python train.py --hidden_size=192 --intermediate_size=512 --hidden_act="geglu" --init="normal" --init_std_o=0.0 --init_std_down=0.0 --optimizer="muon" --max_steps=5021
MLP neurons of a small language model. Each row is named by its layer, matrix (gate and up: input weights) and neuron, and shows model dimensions 0-191. Each number is 128 + 24 x the weight over its row's rms, rounded and kept within 0 to 255. Numbers have three digits each. A neuron's up and down rows have the sign that makes its largest values positive.
After each neuron's rows, "fires after" lists the tokens most often just before its 100 highest values on Wikipedia text that the model never trained on.

L9.gate289:152121113118137117155121108136111119141076095126156129143131134117144142111156125160166142088126159181161144145133152092178123175126134121149136159127089112095147117123121165086121114128119119127091167152113146164124128098097142130130145139121125203140099116126100130117116150128117103070128083114157101071149161113147138167121155079098149169139137169171109129124114154125140120137156128133060102127150112143105145187128140130099117142186111143143099117133157131148134105114128136162175116141131134109145134154155117172117120137100141152120111116139104121105140091121134159134
L9.up289:108147132110127163143105139136166129134176148138105171120132123103152121123200093086141124083109141160137129140132099118133116108124149150140103142145106138103145126163115118133155143104155110126120131103088138133114143130122130168157140154134159128100137132124106178152169094131138154109099147130153096106094191141128094132160127105136210130171152127144175142134157176137135122167178142122116143133160137106105133155145154102165159092123126100164088123156103154119161107111096114135145128092160154153125130125112099147150087151104149104137122124127095096165118133113128114134
fires after: " ", " g", ".", " $"

L9.gate425:130156128160122106141076131111155109114079109147127121107141106080098150091151136102150120133140163164150159119124143104121128104188125110112136132092102124158134133102131142105153081127116161100102153177145113118154079123141136110112095137080096160161130117127134120094113112115138101138076120105161161071128109091108164107128126123132173153110114135129134105151135133149109148143149128132139122135127134105111140157152134060101118088123137117151134121163129178133184158105144131099147130115094164160101131149140117118176105160137144103164168151122135147133132104111110151154
L9.up425:156171133129083140135110107159119122142125121156120107159131117133137104146116081096141136110146155166144155132122136151128086098142114116131125114168138169179107082095151157157154086105109087122089108100141102118143125083114131130116132160098144076119121094142129124112118133115131151115183128149126164132130117109107109202147155120130169065115076131132128080096153144091161114123157115105082113112093156115115133147103095152159105152101093111134121117139124130104106132136098130128118163136104115131152172142155108122118132152119128108148121146116099136138102075161128133109
fires after: " M", " m", " Z", "M", "O", "."

L3.gate340:120134136067108145113133129119128125127095115109164129151116146137103091109119145109133113142112173134106102137112082147138110103187124110156125084137167075171093108081105114131120107174112144121123116128132136100125137140116138150171163103119113130137134133147135123152129114119160115106092137121161182104161124121109159086137134119164155185082119148091139085143139122119106112133136121068142113144112172125119127153165126130149145117086144177154116118145124124132149114136141102094072160142145161133172133170126153119193105132081109109115150103120151126131112146130137137122
L3.up340:164137122126123097129151120137158165123169118098092133125106160135137141164141115153170141176109115110147130165144182146165122098162134159143119110108141197136114156108122116096115115114116135114115130097186158135104159149162115149086099134156142158128125124116141132109104096144124100099161126153097136133094106161092138197134125139100092106129121125179139103166151115136142143163119111127134120103132110138153087086111148166116116130135110095123129156143143125108144168123148157110096177125108130123135157136102080145170136146111074114148126133134147095118126135164133153164
fires after: " M", "M", " C", " Sim"

L14.gate443:112137107124150125128163147119095121102118141130128136140094143122104144120138178134144146124121154136123139155116139159154105151117159150120105174163120142135097118147114173143089105104116112137138122121187117130147145091155124088126127116141148116146093106129123125104128143165135142114099136135130120096116149121148121115109134188061108111113122125124124168061157100141102161147143093170169132115187115110138149149125116139158142118113103148153105163147099106091143092141154134123117145101114150145128097098105117099166143122149180104106134098147087150149138169117125215141
L14.up443:150130176123105114146150090067136102129106121113092090129158090092113132133118127148099135151122116122115093092144182095106146180117156113131104139115133108116144122065106142101152148121098179115111186153127131121150133122125112142131126123111141179132131115147133154119133146160101121185128098140121153121110127117155138149130102146132095108153160102114136094149099131106110131133131152090148130125095155139111138105137152110137082121144154144065141088090138123086086102154105125137160137124148137116145172142134145098139106171098104138130160155121166089114160090133099117120
fires after: " |", " ", "0"

L3.gate307:135156106163150131129140133154139093109124128144141108094157135139141135143104091123147117142145155092108142116158151117124156125136138184145181112145111145143157112133108159091146066103113148130111145218130108154143124164149148126103125130111134072119144122101091160122127145114196129137152139127144153134152118104101132136110133099105094057118105131117115121120113128136126162176170140130152144124110132102108124156125127085149124132137140147145137110095097176123133107153148111156115139146194099075102136171140093100125135147129138117106128108158104122152128112140108162154
L3.up307:102141136149095144133139106093117108182115123148167136146120154138126101158123107162078081129163156130109134105078106062095119135112123110108137091121109159098096112097101137099147101131116115135133164190137120129137124136132123109114108112131143099188113135104127137101092126185101167103173114129142114115140132096115193100104143116136151106153118126170087159143126120110122126109138132124129163124132101109134120152082117129115143150136138137188120124109108140158131107123090131111115147141168156192136153148134080126106121154147118144101101103133098130136091130124108138149
fires after: ".", "\n\n", ".\n\n", "==", " |\n\n", ","

L17.gate413:119125127151113114106152128167152116140117163155121143113095118106086113165164124159157103107153145165156103118149104101138125150119160094145117112141089120105102101159099104085143176131135133081208137126121156088128108139176124162126170116130127131115131150102135172158144174115140137126134148090137107106072142094115143117109140126051137140155140137154142128128100098104097145124111115074142110166121166137114119148114135130161137139114156133124130132146103094145129130151149135076147131118117106115179130123112094171117153147127169102129119132124141146142146107156111155100
L17.up413:093146127125109162103138082148097167150107064102113136129163113118110120110130130149160120150126163143181143127122172167133103154140151147137095114139091138127153128124133137114142154146148131113155128164114144067151127130099112140123134133136119069084117115093079167143143157156165126140148086143123106115133136084128162110135144107109099138130148147162111142094092121134102158086116149115126147140119167110113107123112093134148102159120128115101136110141110099112127171148128140131151122117074124101114112123110129132099118156136170107147167113118141089160092139164094100062
fires after: " ", " the", " an"

L9.gate407:169111102140100098158156152143127153134112149118121140149147129128115127143134156150105170152184086174094154085101139144148104081101100117151144119104112103123172141126108144109146093105200164146152110112132089147123154143125140081183098124159129116105164138138139136159131145106151145131125148130155193114146138116138114174092151143112086124118104157141154133123146097107138085107147135157167089137130152143125112133143128130145135176115107128160148133128137083133143122136150124178142125090111104107122103136167130108127086111132136139119119174110161128138136110135104165108
L9.up407:137136133117142156133119129148125140159123105117152146115148087139159095129110137113173081120111153141157169149133110138120144120137164159118119109119109139123114108054121104141141149136123191120154133133151121108139147123146155147116143109125131166154144140126085099127106126145141108115108145092110172130096083117125097146128143100125124105106121192153093145134135152142174135174138124146126109112165137110167152166169127129133136114131124162140120126173069137116135114168116146101158115133169137140052135172221121153118096117140123143115134144124124111123101153102137113143
fires after: "-", ",", "00", "am", "-m", " ×"

L12.gate207:136142129110138113093124133127138115075126131154138131121119088150091139124153135109150099136088136137093128156107104105136151174134139154122135168119136157110146139159103138100091116184109132120119139089121084122140149148055096154145120111124150108101117155134101145096114135143156121145160136112107128122186108121159128067113154188164102142123137132107156155140170107129076107145181132126161101141120097105114125151088124129163161094119125137112122152148064166158119129140141124154149146127135137147102113147128136135146081147130108158136145146139131158145086125163160159132
L12.up207:142144142122101136129119143115145137149109180108154097114170119108154091151174102105115142115136154176151150127133132112113123144114140126161141151123144115137115121101119161146103124173129132112110145133097131148138130125105109129115110106140165122180084125170096118131145133126164118134119110126205150178163138145126114138130129187125147079120112118134115127125153123107080168145107100147105139093140151157133100103172103137177148145177106105117054137125132109167102135146133131134110137100116121121131159091093131128178119136136165121100073130121133175128183146112127132130
fires after: " ", "–", " (", " |", " #"

L3.gate409:107178125158092171143112157126104109110140143119128148152144164138148134111141144128083074149143127132112109119132093164146131126149143089103170116109096134105131111101147139093181097117077101149100166136121142077130160142150152107101156128131125119114139127136149144121131154114127114102133095172132110165138160118127140127120134132137099109129152160140113140122123163139148069146152096172120176145143102117152152128168128111117162132104096142124138145153182157140137114100180091142111139101152134137121152162169088122109123148131090148137123134182154129188118161136159113121
L3.up409:080126096111093101138134136109184180131090127128162126150131165153163128165151128100086126141099171119086115138166154155128116092144147082138148114122115138134106114103117113117163145110154118112114153127145159137084126104123162104108112108134112129136121096124127160162117119116136124098133118094088147139117113143154070125125133138141109153097154138108137096091120146108131138122125126097157163069158073108136074148093114177073140132160152091107119163140112143140138115158095151121120135155163104125109154150129120141158107131106154157146143116106158120171162136130137127149
fires after: " B", "b", " b", " A", " Kam"

L4.gate3:144086115081115109118093118102134138123151128126102151110129069176133149136154125110091129144197159122124149130111137120123079109119163123123159109140127102122136122134143130113159158101142133129154147156122135129124163139121127158182130103109160143167145118166137133122118166131143123130138132121158115161149141146122117155102145140142088138136100148080138124148129140126122133084106175136166076122179184139078167112100114118135151138147125114128126161155112137139146120148171155107100138150111102148135128117147139093126168163150147114110138100130111073075120085158092112077
L4.up3:116143153152160120139109145134152113120134130127121138128149089117163122191113098122122134118088125199147133153110145153143137137133113118088121099102112137115118132108149094171137126111120120153189126093177115140134112101090089097091151139120103158096181135122114154161122143144149072120138097073113114168117162104157142163120151127127099141140104158134104115078142121119119112138111115102156122132144151107170133143131161114136143124151134117159160139149127128151142124103128148155104101127145096154125107147134108193117090099171111113136132079116138072173147130107138124149
fires after: "20", "th", " ", "19", ".", " CD"

L14.gate345:113131106119119125129125136120161145152139151130104131112112096153128170155157093119151070122105144106123163109133145183136132122124116116112098164099094150138098134122125171100116077128121128090125103154122151093158113154140128104133113158136085133158128152168140122103077115155192098154123162096102119119134134139127144128161116110112126088115180138125120111129129150164138082100070100131153147086156123128126117109144125149118132143155106152115148157091120123129127144075136131103127119127109114162082110104134136061102107124114119106158143143097092118157112145173100085156
L14.up345:122135117122125101123073107149158079119128105115158117121143122140116128156135143139150121119187123102106158097095134148138138157081139138151098108124120149157108092117149134122152109109109097104101145133100146096143105128133148137127105109156093114112140137151108114173130058111128120158112111151118133168133102138108138129146124124119154155100162122101166148119114105089134150115101188130157106157118171113165100133159199150137106121130130147142121071124109177128146141078153133159091109126140096151162139115118131081139133175080105113147113133129141145129141102178150127147
fires after: " ", ",", " |", "-", "ld"

L6.gate395:120131150138100115127117140129155115133158142126142109114175096185087140103108114119137137139125113164110143141119113121155120119142162068168165129125156167140191108135110092128099111140109173079124139177148106080137142161109138142144149079133150106108146123127113132116131153111163118143115128107150117145153128112133164104083149138100150098112106140152111118115161110170142124134138174180128104124135158183107160109174090153135117117128175155150089134113111116141140125130125128129117175144127161114123116160121127109112192108111129138077149092111120158145115144126151153148
L6.up395:147086129116128125131098117112152130100142150097101132147146076144127096105095104128101084125131137109106100118134118092151173142144123095108114109110118098118107138108156117103089139117100143154138105140101138135128141116068166141127123066135110091114087130084146095155095155128151128143128079158136154101129133136139140101142120102126124155120148147135110130088162105105124125133121131135144135126144157099119159124169117138131143064138132118112139136122112141175160134122140154077116131145097162088126097163145176146146118093084176120122109175118140096138124143110179064135
fires after: "19", " L", " o"

L6.gate53:148095126120157112138121148112157060101145096138101120126129124142112154097143162107114160153125131147089155104130132153107132095135145109140138091147102130095103117139161115158175124109143085110098078126139105110154156142088117142112133135098121155146142144104132105103142069106090098158111116111125158122158102161134096163084111157134107164118091106140144135140140156142116126161136138150098156142155141111130110114112143133125135124118139159156101144098131102158122167171128126125126095103151118062154135129168090099128123091118151168153123103151165144092164166148135168097
L6.up53:087099101096133123111084103116192106085136079115097108082104114122135112082129145115110136138127168095107147133122149164127113105095101139142154088165153158193116113141122120125176098115163116089109095165093113130145153134112122114112144136143142115149105106123136151089146154135089117139111107107133145133113126100137121131137138119090072166142091138117123175149147139138107113160086117122133155123128157143155119096137103134136144115137124178082106176129126103147108133117190138124114126133068109130155103133123147126097098155118121137155121125127131104103135143162115136105
fires after: " |", "\n", ".", ":", "|", "-"

L10.gate223:156130132092124106126115115125109120111099111132178104159097134125102184132129137115142138108158125141161169129155128107143149138123157148168169149183096120158131119127137162138139163132114140128083111149091125103143137081136117106103114157165119093094121117120048111103120094164134088136150112119146104154119108169130119123170134113124170120140086096165108153137112145134127080146128115139140108123153138152165145140078116118104151095140163134176140133131126077179136103084152153161119097097167150092128109127116095155138125112137130097144114140108096119122134129128149115130
L10.up223:130151154146098124131147099156131145091123145175133163176073132129125118159122110139128157104139149186085143105159064116136134094116131129094122127157102093103135099167108124145109120148170133124092100107165153137089156135113153118167144147129149120126133108129104126106126118153123088077095163132111123121145161148133097111170148127084128116170131114152102139124179129091124112130134146117129146084118118129132113082143117170159125115112153117145129143146159124123093121146133089113108115082108130097134135083102149124151138130098120091109139112161123156096148115161108182154
fires after: " G", " g", " se", "o", "a"

L5.gate116:148123105137124133129106156157104141115129097129118136147114189109117155163137118109090096118154172128133120151136114112119108084137145157135110137146082105139114107089123112125134119089151155158143152166160134106132165160143100095124162131177126087152118113101102114160074127096161109109084124103145153132086114169110106149150130136134120134123112121161117139135126144127092092148111147095118079126143152150100116125131150162114095152101113110070133130134150111103128131138103154085136169116120121127165105151182066129171146118093091129105140104123126086109156124154135137093
L5.up116:133065131080117096156118140137113131176108133161116105179133125112087111135111175161156097131124142152105160117119136140111111101130119161130134144094133116080105127125110094150106133117132145106140128181146128111154115131133158155114115137193137104113147098131090118172136133142104113153094161145123119117147165132164193123129120091158162100135144082135122096142135143132130146139160118120120178101108151150137172127188152133147155138114171069135131137131127096162132134105141106143096167142127165123125112147156114125102120164133110122148098144103133134104148148159154150104
fires after: " ", "1"

L10.gate492:110138109115160134148090133146153148133135104132094124116144127155099120153149126178115093122160133136150071111108127104122103084129154111133184119160150133112105119098122135150159126189134083086085112104127111156073149126147130138108113114116154157107129144127139110120128152088148145144102155124094130160114092109075135125098151117136145135112099125131158106114195134142081145148150148097153123103136134059112110164181134158142147133116140139164122130123129177091118176113161136158156112118147124157137134128132140143115164136129105099126127079154137118167122116135109155125
L10.up492:150122060094110141096108102121149142123161115097108142113109117128110160150062094126128161124138128108135146118124125177124140099159161126124148142150132134132110130140134115186147138132111145114096127098152125118123179089125133107166137143115128102135123114131137119165109156088111065137126149142126117126140175155099168123103135099122142108078098145122126109131155083146111119150111158133173094068137105088079080107109151135162108135117123090120113155130114105130091169096117116126168164091133123116138115105145145123104099111125078127151123112100150078123125135118131121143
fires after: " |", ".", "-", " March", "D"

L4.gate378:172157163134123144122099139116119148147111159162137134135072114122153119121107110074135126089139146083109147136135136127117120130119107108159117151110148136115143176116131128143151115131109167109113131163117156107102128190090107146122139150160148121135126130082094107131113139146165151177161122111143141089132145128118137143074109108108132105104101154137086118108117127124110129172088103156137093125141087154129124098075096127129130144103183132130138101094142141182133141107142142186145080146135169134141160143130081118117152093108113106136091112157129115149170139098152142110
L4.up378:158132127140108187129091131129114157194155163161153160110127111131144101130083081076140162130112170121137095127148138136100134149067196137111117124128120154149108177135103127102168123129144125138099142132140136133103136158139129172122106069106151121144136139123135123100143121124134130085157149134163148100111127089161134136117102111132128111101134123125083135109118116139160125110131106152120122133116103149095083133105117115149095110069135143081124089085151123123140097140142112154154078132164149142149155115136127130124134139095113147117112154128132117151104167158172111106
fires after: ".", ".\n\n", " Th"

L8.gate452:121113123136137162143151107140096123136136090112104116101154108104126142107107109146163144081083149135123108168087145107132145150122150140156132210151105092105147111107119135117127087122144125111170161173170100138130145148138128128126082082139107154103137120151142140073125152126114108103141090097139159094156140068151143131112119126107161092142148122152098064095123147132142126109136112150136083155130132120131114162147141114128130138129127126117122164121137137156174125119121149094158145109146116148103151143127077158183165086147093145145138142122128133143097122111100142162
L8.up452:116095126116102150120125137117116106123099141094090161134123107110148144167127103116120132109116150127144144133089142158118138123129111155166105156137171145140129155107142173109112134113083140119160165130137126124143117077144096154095075090170100163142144126093180127060142132123130116104108096145087099120099114155152115128115127162098143119086116182125127112144090146124131088128128119153158107132127184106120114169111110125115129114116131132087142116144137104158109096123145145094099144137179145112121138114130107086125105139110178155134129079091128151099127115095077141157
fires after: ".", " f", " F", "f", " over", " m"

L8.gate22:138146116078114116107078118161143116118113121155135140176119109125122142124092123119145131088123144093105145127152108078127132143133165143136110139103135140117155147116076114101159143091189110069099107114115143101116139158123179146132115126129128134047120143142116123121143167103108130085121129147127106162119136132081129117112154128160176162126104136154164126104119144111082137102171169140149144137141110177153124140132121092095145099154120156111107116125156149181154102097117113103120144112159150105121146139166162170119096130141157125121142152140126155122122147131179123124
L8.up22:071149150127118127121137103146137143106172119150149084146153116119138128154163121100146126088111149112132099100127141156125117106092116095131163159092119133064168118113136117127093137129113122097092123156127149151108178110145152149082153154101119154096108082120131138135128106124122117124126101147106115104119120152131128127155144098105120123130146142137130140078147102121108113098135147122111145125122114103071109117142125183091078162131082147159146111175175151114122118059133146103093140120148174122134118175153159120132104094105145136129146122103113111139096146150099089101
fires after: " G", " g", " l"

L8.gate213:084132116100122197126106151119155128122137132126131106094149120148116113123164151145074122146099166150167177115131150121129111140084093116170146147101092125116131131101097140109138131143121150128119114144105103109110109146151142075136154155148125165110138120153084151146151089055113116142121096117124129154105159097098149104126144140133154161169143152105133144142111112122119122110156099167141124116126164122124147127121144191141160124167078110161133118120104133116121144115117159115112143127131153098194087109116131130142148094147067106114105136119175148110098149115122127132
L8.up213:142106134076175164115139126103111108139147177141085096144129127113118137167120129142142124125116120166130176123107111117127145103087138131149155140092107150145127119181150115125097115111127161150150119141092124157114123151142167110136171113154116157139114149108096160116132092148111119123089109124129089144102121167142145095187105148108140128126195118138104155143123105124091186118128115173122104139157168112103121100160142137114162105110118095156076115087131135117149125093142139141147164136155108144154137120124109119142169150143093168084127140134184121114103099139119132116
fires after: " |", "ig", "h", " ×", ",", ";"

L3.gate215:134147110134125097155123089183108162121116141121067128159095137104130170111161059125128130108088151113159141115089129163140144140104160133153110157123151096109089084112162105136147094095098172108104123155145136136151097075159121114127165088096095130132078150147117123092142119138157130108085146135135101122115128164129118117123120093137134137150138143134104147093071133099090106155129132117166106106097117137129142095105103134132134105139138100136108088117115116127096110128117122170138148113103108142108141119067105103117136149146114130161134107131143176146132127127149093119
L3.up215:123137121145163153169104124104101106108119129135178107145081095147132128117146115127163106111082143118122099105131146159145138162131117146127128116131108172147140165121160121149131173102127147121141089156139135127170128123106184136105160159157172131101143129143155096123136139127085129162113104163150146135131158115138154120118141157119127065069093155193129111140127080118096110107100135129153173081148073150121148144132116123145099155129080130145104147159132174090126107140105113112154132136121094157092123111119131174122118157118126110145088144116124134138134120154098114124
fires after: " |", " the", "-", "|", " S"

L9.gate71:114119151097113131118159118103148115151091159121130144117133121091096149148147146107163138114123087162107093127147104131115111118107122149162111139133101107126141150092190115161151120154116119157168102148148111137110135126126167152127109159133178127132086100151107134117145142119120100120113121089163158119121145181098137141119110141087140112093119158134120144107116114149103162132101141110153110120089094093124116117102123157145151127122074145084137121064084101128097096146147098125138129159124137131090160141080119148102148120137128145104101099153098177120170143120134186175
L9.up71:130118160116099134094075123097176113135147131129162131172097128119136084111092109115137110120127131150111109128139144115081100136145120127147117130110110150144119124123182136122153126115128181133170186154087153124112151138100116133145168116176138172146107106175156142137132132130120074129105086136139114078130105103115143110160145119100184158140144141084120144111091123079125148119141126099150155098133112094134157139123101079129107140124146141171159144092129128184144120154117135164115125170127142163146123143154109154130172114117121147120123118121126112117165135135162099091
fires after: ".", ".\n\n", ","

L8.gate216:148109137121044124113121129129101124108169140123102171143116156126117126105172109116063147126129120129144136147111148097163152127154113124118105136131133155147152096148172164143157082091130091113108148137126125102130131102105108141146123120139120166138144170141133087171113164041144160157105105112137129101135109098134099149106097130136127134150131165151131144154139109094110112127151124187131158129166078127147081140129145124128147099174139134110158149104119125137102156143170153162136130104137145121149171158166141141118141141137142166110129143138155120118149138157146122105
L8.up216:114125122124080136119129128096127127124087096127135162150137137108124166132162134134123172104145149119070084129129147083129099120162156133122128128151126104139136104132111151147149149156106086115064132125146139149101109114131111176109148114160125138111213138141110116153110150133129132100119132107090143129086149179134113124104123135095110105160127117184117130127096111099079127105083140175142175091140122113111140120093142096116139100107128088116100091114161117105137120086112161113101135170113130124153122091148142112120137162134121125135115141113088123087134104079143124108
fires after: " B", " b", " J", "B", " K", " w"

L8.gate425:096104114139112118150118111105110133154146115117136139117112142114135138161125145090128120121125174142097112133164155121123139140119105137156097142141167135084125109070110111114111159135109083106137066140152125105130125097104159078133138125120138116105087103071136128078112135069140130119104136150162133137134141134129141087173173143123155140094129143082111135119108134164113116128179169141133113125139082139148115162134132127090169121124147113094154154121152132093152096122095152117086180165136104083127096145097178100150134154127141123172156103145139127121162136137117127137
L8.up425:129113103141110125180169101139164135113123100155125119114111143145138095113103151117083153112086118156083092096133160125135139128114128137131170169121062154099170150136129096068168153168186113088071069133122117140122113104123113096120156121149100131141137156135119141108136139120159107113164129109062146134107130140144137136166110140095147108120134158158106099122090117089103107129140125133183148143112129113110132120087130086146143155140150106142133132147089139119136159112135158129169146136111134159133144124136124125122132128127119136174161127134154144122115093086134111145
fires after: " V", " R", " N", " M"

L9.gate411:118105166104114099173133140140097127148185168130131109076103092154149120097118116119129140169134106130155154144092115157108149124135109095095104108144129132146098161139138151118142064127109110108128144101133119148141111145081158100190138099166155142129169155126105104106098122084099107134109135120130170145117152129129119142168146162114111109123113128119138157083157136108152093110125147146084131139117094094147143175122158153138146109148099143110118090105122129095107122095166126136141091094154108111167152133109151148124129148140106123151138131161085123147134147142188107144
L9.up411:137157120113113140148144101109090140100134114124147118102158140100161146091093135147128137152117152149114115154145135118160149109178131095135102175141124151120113133145134118159165161109155123102103115130148124108147108110129134109136195146178101143113151152165135120173139195069149114089123100144111137125156122121110104126127108128159138157115099168137109121148125127120132143131127098154098165096083141128129102094146145149102096106110115161151124139112112119089146172125102100160149163095100147079161118117139091109138132171143143101124170096138104135146122119171119180101
fires after: " Z", " B", " K", " k"

L14.gate342:143115132083131091089145156180168146139101109101148088168141122128116111108142124144151108107124138171124117159116142142147134160086133189132175175124126121114113110146086139153088138153144128109129133130144131197093184123138154152122146121183113168126119124123142103119116145106111145105120143118129143176170103150112118109137112151123122132091136135122162137125142135087173096138146087102130119133156117086140145118123105120109121126103151150111110146153084125137130105121102155133104112143124147172108125130138143145097093128146191138097165157114136127101116093176166148124
L14.up342:073132116112114142113094096164129103105128133157104129115119146134122124140116094177109128148085112110090183155134142121132174154096138120134107137119082144149101081143106100132128111119135169146102171123154137108166121102116136130114101113130114159177165133119108134175164118130059109155146115100133129135144122154138120101118150125136168138162113115111155115106143104088131087115076159127112115131084094150145172130133142119130143127146089124180145127145102112127129152167119123127135153081124124167175101146111117112136116130161118136103093128095154135134115089121127100180
fires after: " ", "-"

L4.gate475:132116143108105106107130102155114136107089135115140163152132132145145143137134106112124131124115114113155107177121099119105123102094101146167133124151108119106102075050140149108096089141107171117152126127136184091115141120118095164115161084137161121136137131150114085171107125165144101169119163129126113127129123154171102101132122135092154130089131123122151139124137161153126104108105110136129153142126131093100140113119115114115121098119112156144075145171138123130097121106168146181117153105122139102108079096127130134162154134146133132138154123144091096106127167075085171148
L4.up475:139146143114080116101107077131090095168130101167136126147121163130137107115095059139125149157111135151179115133102118119105139106159121110147147083075133143166116133118137145104114092121162131176121106121138132110109160124120130162125168157129171140152130133122128118144127141135124128106135124075144158134148091161139130102116139145078121122116117109136044057110121115111142125105114121146077100132112094153143168149130103150151109108100124105124133138133120139083121146160126088100141141122121147146139134130120131125116150136087140166098114109141171150121089142157169111133
fires after: ".", " due", " Center", " because", " led"

L17.gate334:100052120168153110118130124112129080112126103150158161122114096141122133128117086148120117110082112150088132123147153132149115143136111106089142138079123147144090163163157167116136137159129147095166106127107149127134153142139105193060146132179117154123123140124147134092084105159178127172114154119116145090126144130108114130160143146110163159114132159112110136112117167079168119132152130144140132123176150106110117108112123101165142129118126121084118143157103106111127096135106110129116133130140100103095116100170126133105157132122130141148102164121144120152117106103157159129
L17.up334:113118093095148088089110148150114147087093082167152137149149135121100139140097091109136123119132125162111144151131122125169110115135127147150095105071126180136092110115137128089129116152118153086166160142126156102172157126122132144105126143142138138177141111129133112112130131118112139156142132108123165107105149078105105122153153180130152108149096112116105109105079102111120163132178146084135134140116117143115105148104119152110095120135092123147100105160094107114112096128155131159094150101129101100128139085132121142160135101157159157102104117136099157148111072163128117092
fires after: " "

L6.gate55:146127123154098186146143112145147165122139150127155112091121153124134140115119109135130130143099121126111079097172114158139132120117182142136157082126130155132123127107141102183141127114081162172104124121107090176129134126153103161157109090119119076120134129143084116146136140094189191106147155083132140151147069151157148120125118137119106133122133133157106127093096160159124146118085118125132103107124133107132116122165099141117112138115121162164136152106129118102176114128112133165137128131150135186100120137141090118125072124091111085141133124145129156124141144154149127139
L6.up55:127132133129111157131099123142113099128144145124124127152137106155085135166162137136185160147136141138107153123135120147099120142125136131139094091181152147131123089147163119105139135105112109174113154147078149167119129139139108111081165162134139189125116097125103114147149125165138100098156159140116143141143125107130165126117105128142106117087147138085140161097133117096104148136127110090143126103144113167095169118143102109138125142105103144153079111144138120141131155184116143164132076120136096142136104059128144122163142167153191122148153139090128126088143144131093126131
fires after: ".", "==", "Ge", "Al"

L5.gate90:130104097153101135127095109138139115108197117125147087119122129168071160149185096199149114107101153154110100114137137161165151125128126112143145096097111098103103159127148114145135138142108161146113129128134141124100131115118117170149109114143114089113137127127079084163157141162175114164158111179143113098139089089134142115100088116107145116128131104123169137169159127144124165185097131117148118115112126160129153092135138118110132121119162076155099111129117097131144084141141143139155137119140106148146111143114104148107153101147154156145143108132132150158140105138122116130
L5.up90:119118119170082137143097094104110118110162112141143117097141118148113129100148090111116172112164118130110115100095099132113161117120136124127108098121114125142174163114106103120169159108134144145108124086173115121100117078122124150150132123158088124134105120102081108120136138114186131126138104158181153152094117112158186127105114146119145106139127101167131126147138165128110130126127149133124109151131163141106161097148169140159153141092182117115084112116131055140137145145130161118134147146119162158125128158172119139131149141065139105108121129157155166113104123105133128093
fires after: "19", "20"

L14.gate3:154159109135134108123102146114111106107134135175116088138077115154103125092133106113122108081153128107151111122165115096118108132098150113132121138145098106144105101149118150162107148133145146125175156153099117125127120112156107134133137121123138117159105149117148207127092120117146127081106109098120158180080114079120085107093171150092131148128151131135128122106128128112164133145118128160138108158154114135124119108132133118129098135172146129080118135159096132144156128138135115116090166124124114096094111167054101155206141118136129156144144115134112176122128155144116124131
L14.up3:158140142152113164128142082126158113134101123137135128146103114080110120137170137116114113119105128127167137119158124142100122128117140135151133088119093111086147138148105162144154117122098114142120092112084097178158130096106095192141114171139141159113148105159076133103145101155155111141153075149148104121160138101132133130101130126142137136128120078185109112116130128118106138126154112113142119109112159089169110151125142124174144104107152118063129145153121098132074157130105149138146134126104186098131148132077132139158134118135138163093118133105129128102127182152149131102
fires after: " "

L17.gate319:168143106106128094108135178138141136102133092101098148084116129121154133164119136152152178162138142126161142124106106115134163109167113102122135086135152129138175123148116144134141154146141093125094060099114139125165124118120149143120142098125138132119152146102091089134150133183110133112158132110108102139142132129156110163108134172122081074124105143124165152109135145165100114088181179163089117166123140132106143148134123150128103148159167145127159108133100104160164138143117103127142114140142157130140158142142146162159141140099134133115157120102169130127146166176129102119
L17.up319:138126111077132125116095145137118106140130144141152116117116068143142145105079108092148113072104123140131124154092123155167087127118114122137109130149185122170134155082143135152091102179124139123148128150161124132156143127107125116149126118093122137123111138138130115135147134132099128125154171135175139146108157152146103117126091130099137136102112110171130131105128104080160150099167089103117179140104102148146156102133178159130126134154093101075108097115119106141126140130090122163101129111101158110135111144159135135110143150161131156123071145063118088133095120122107110118
fires after: " ", " |", " the", ":"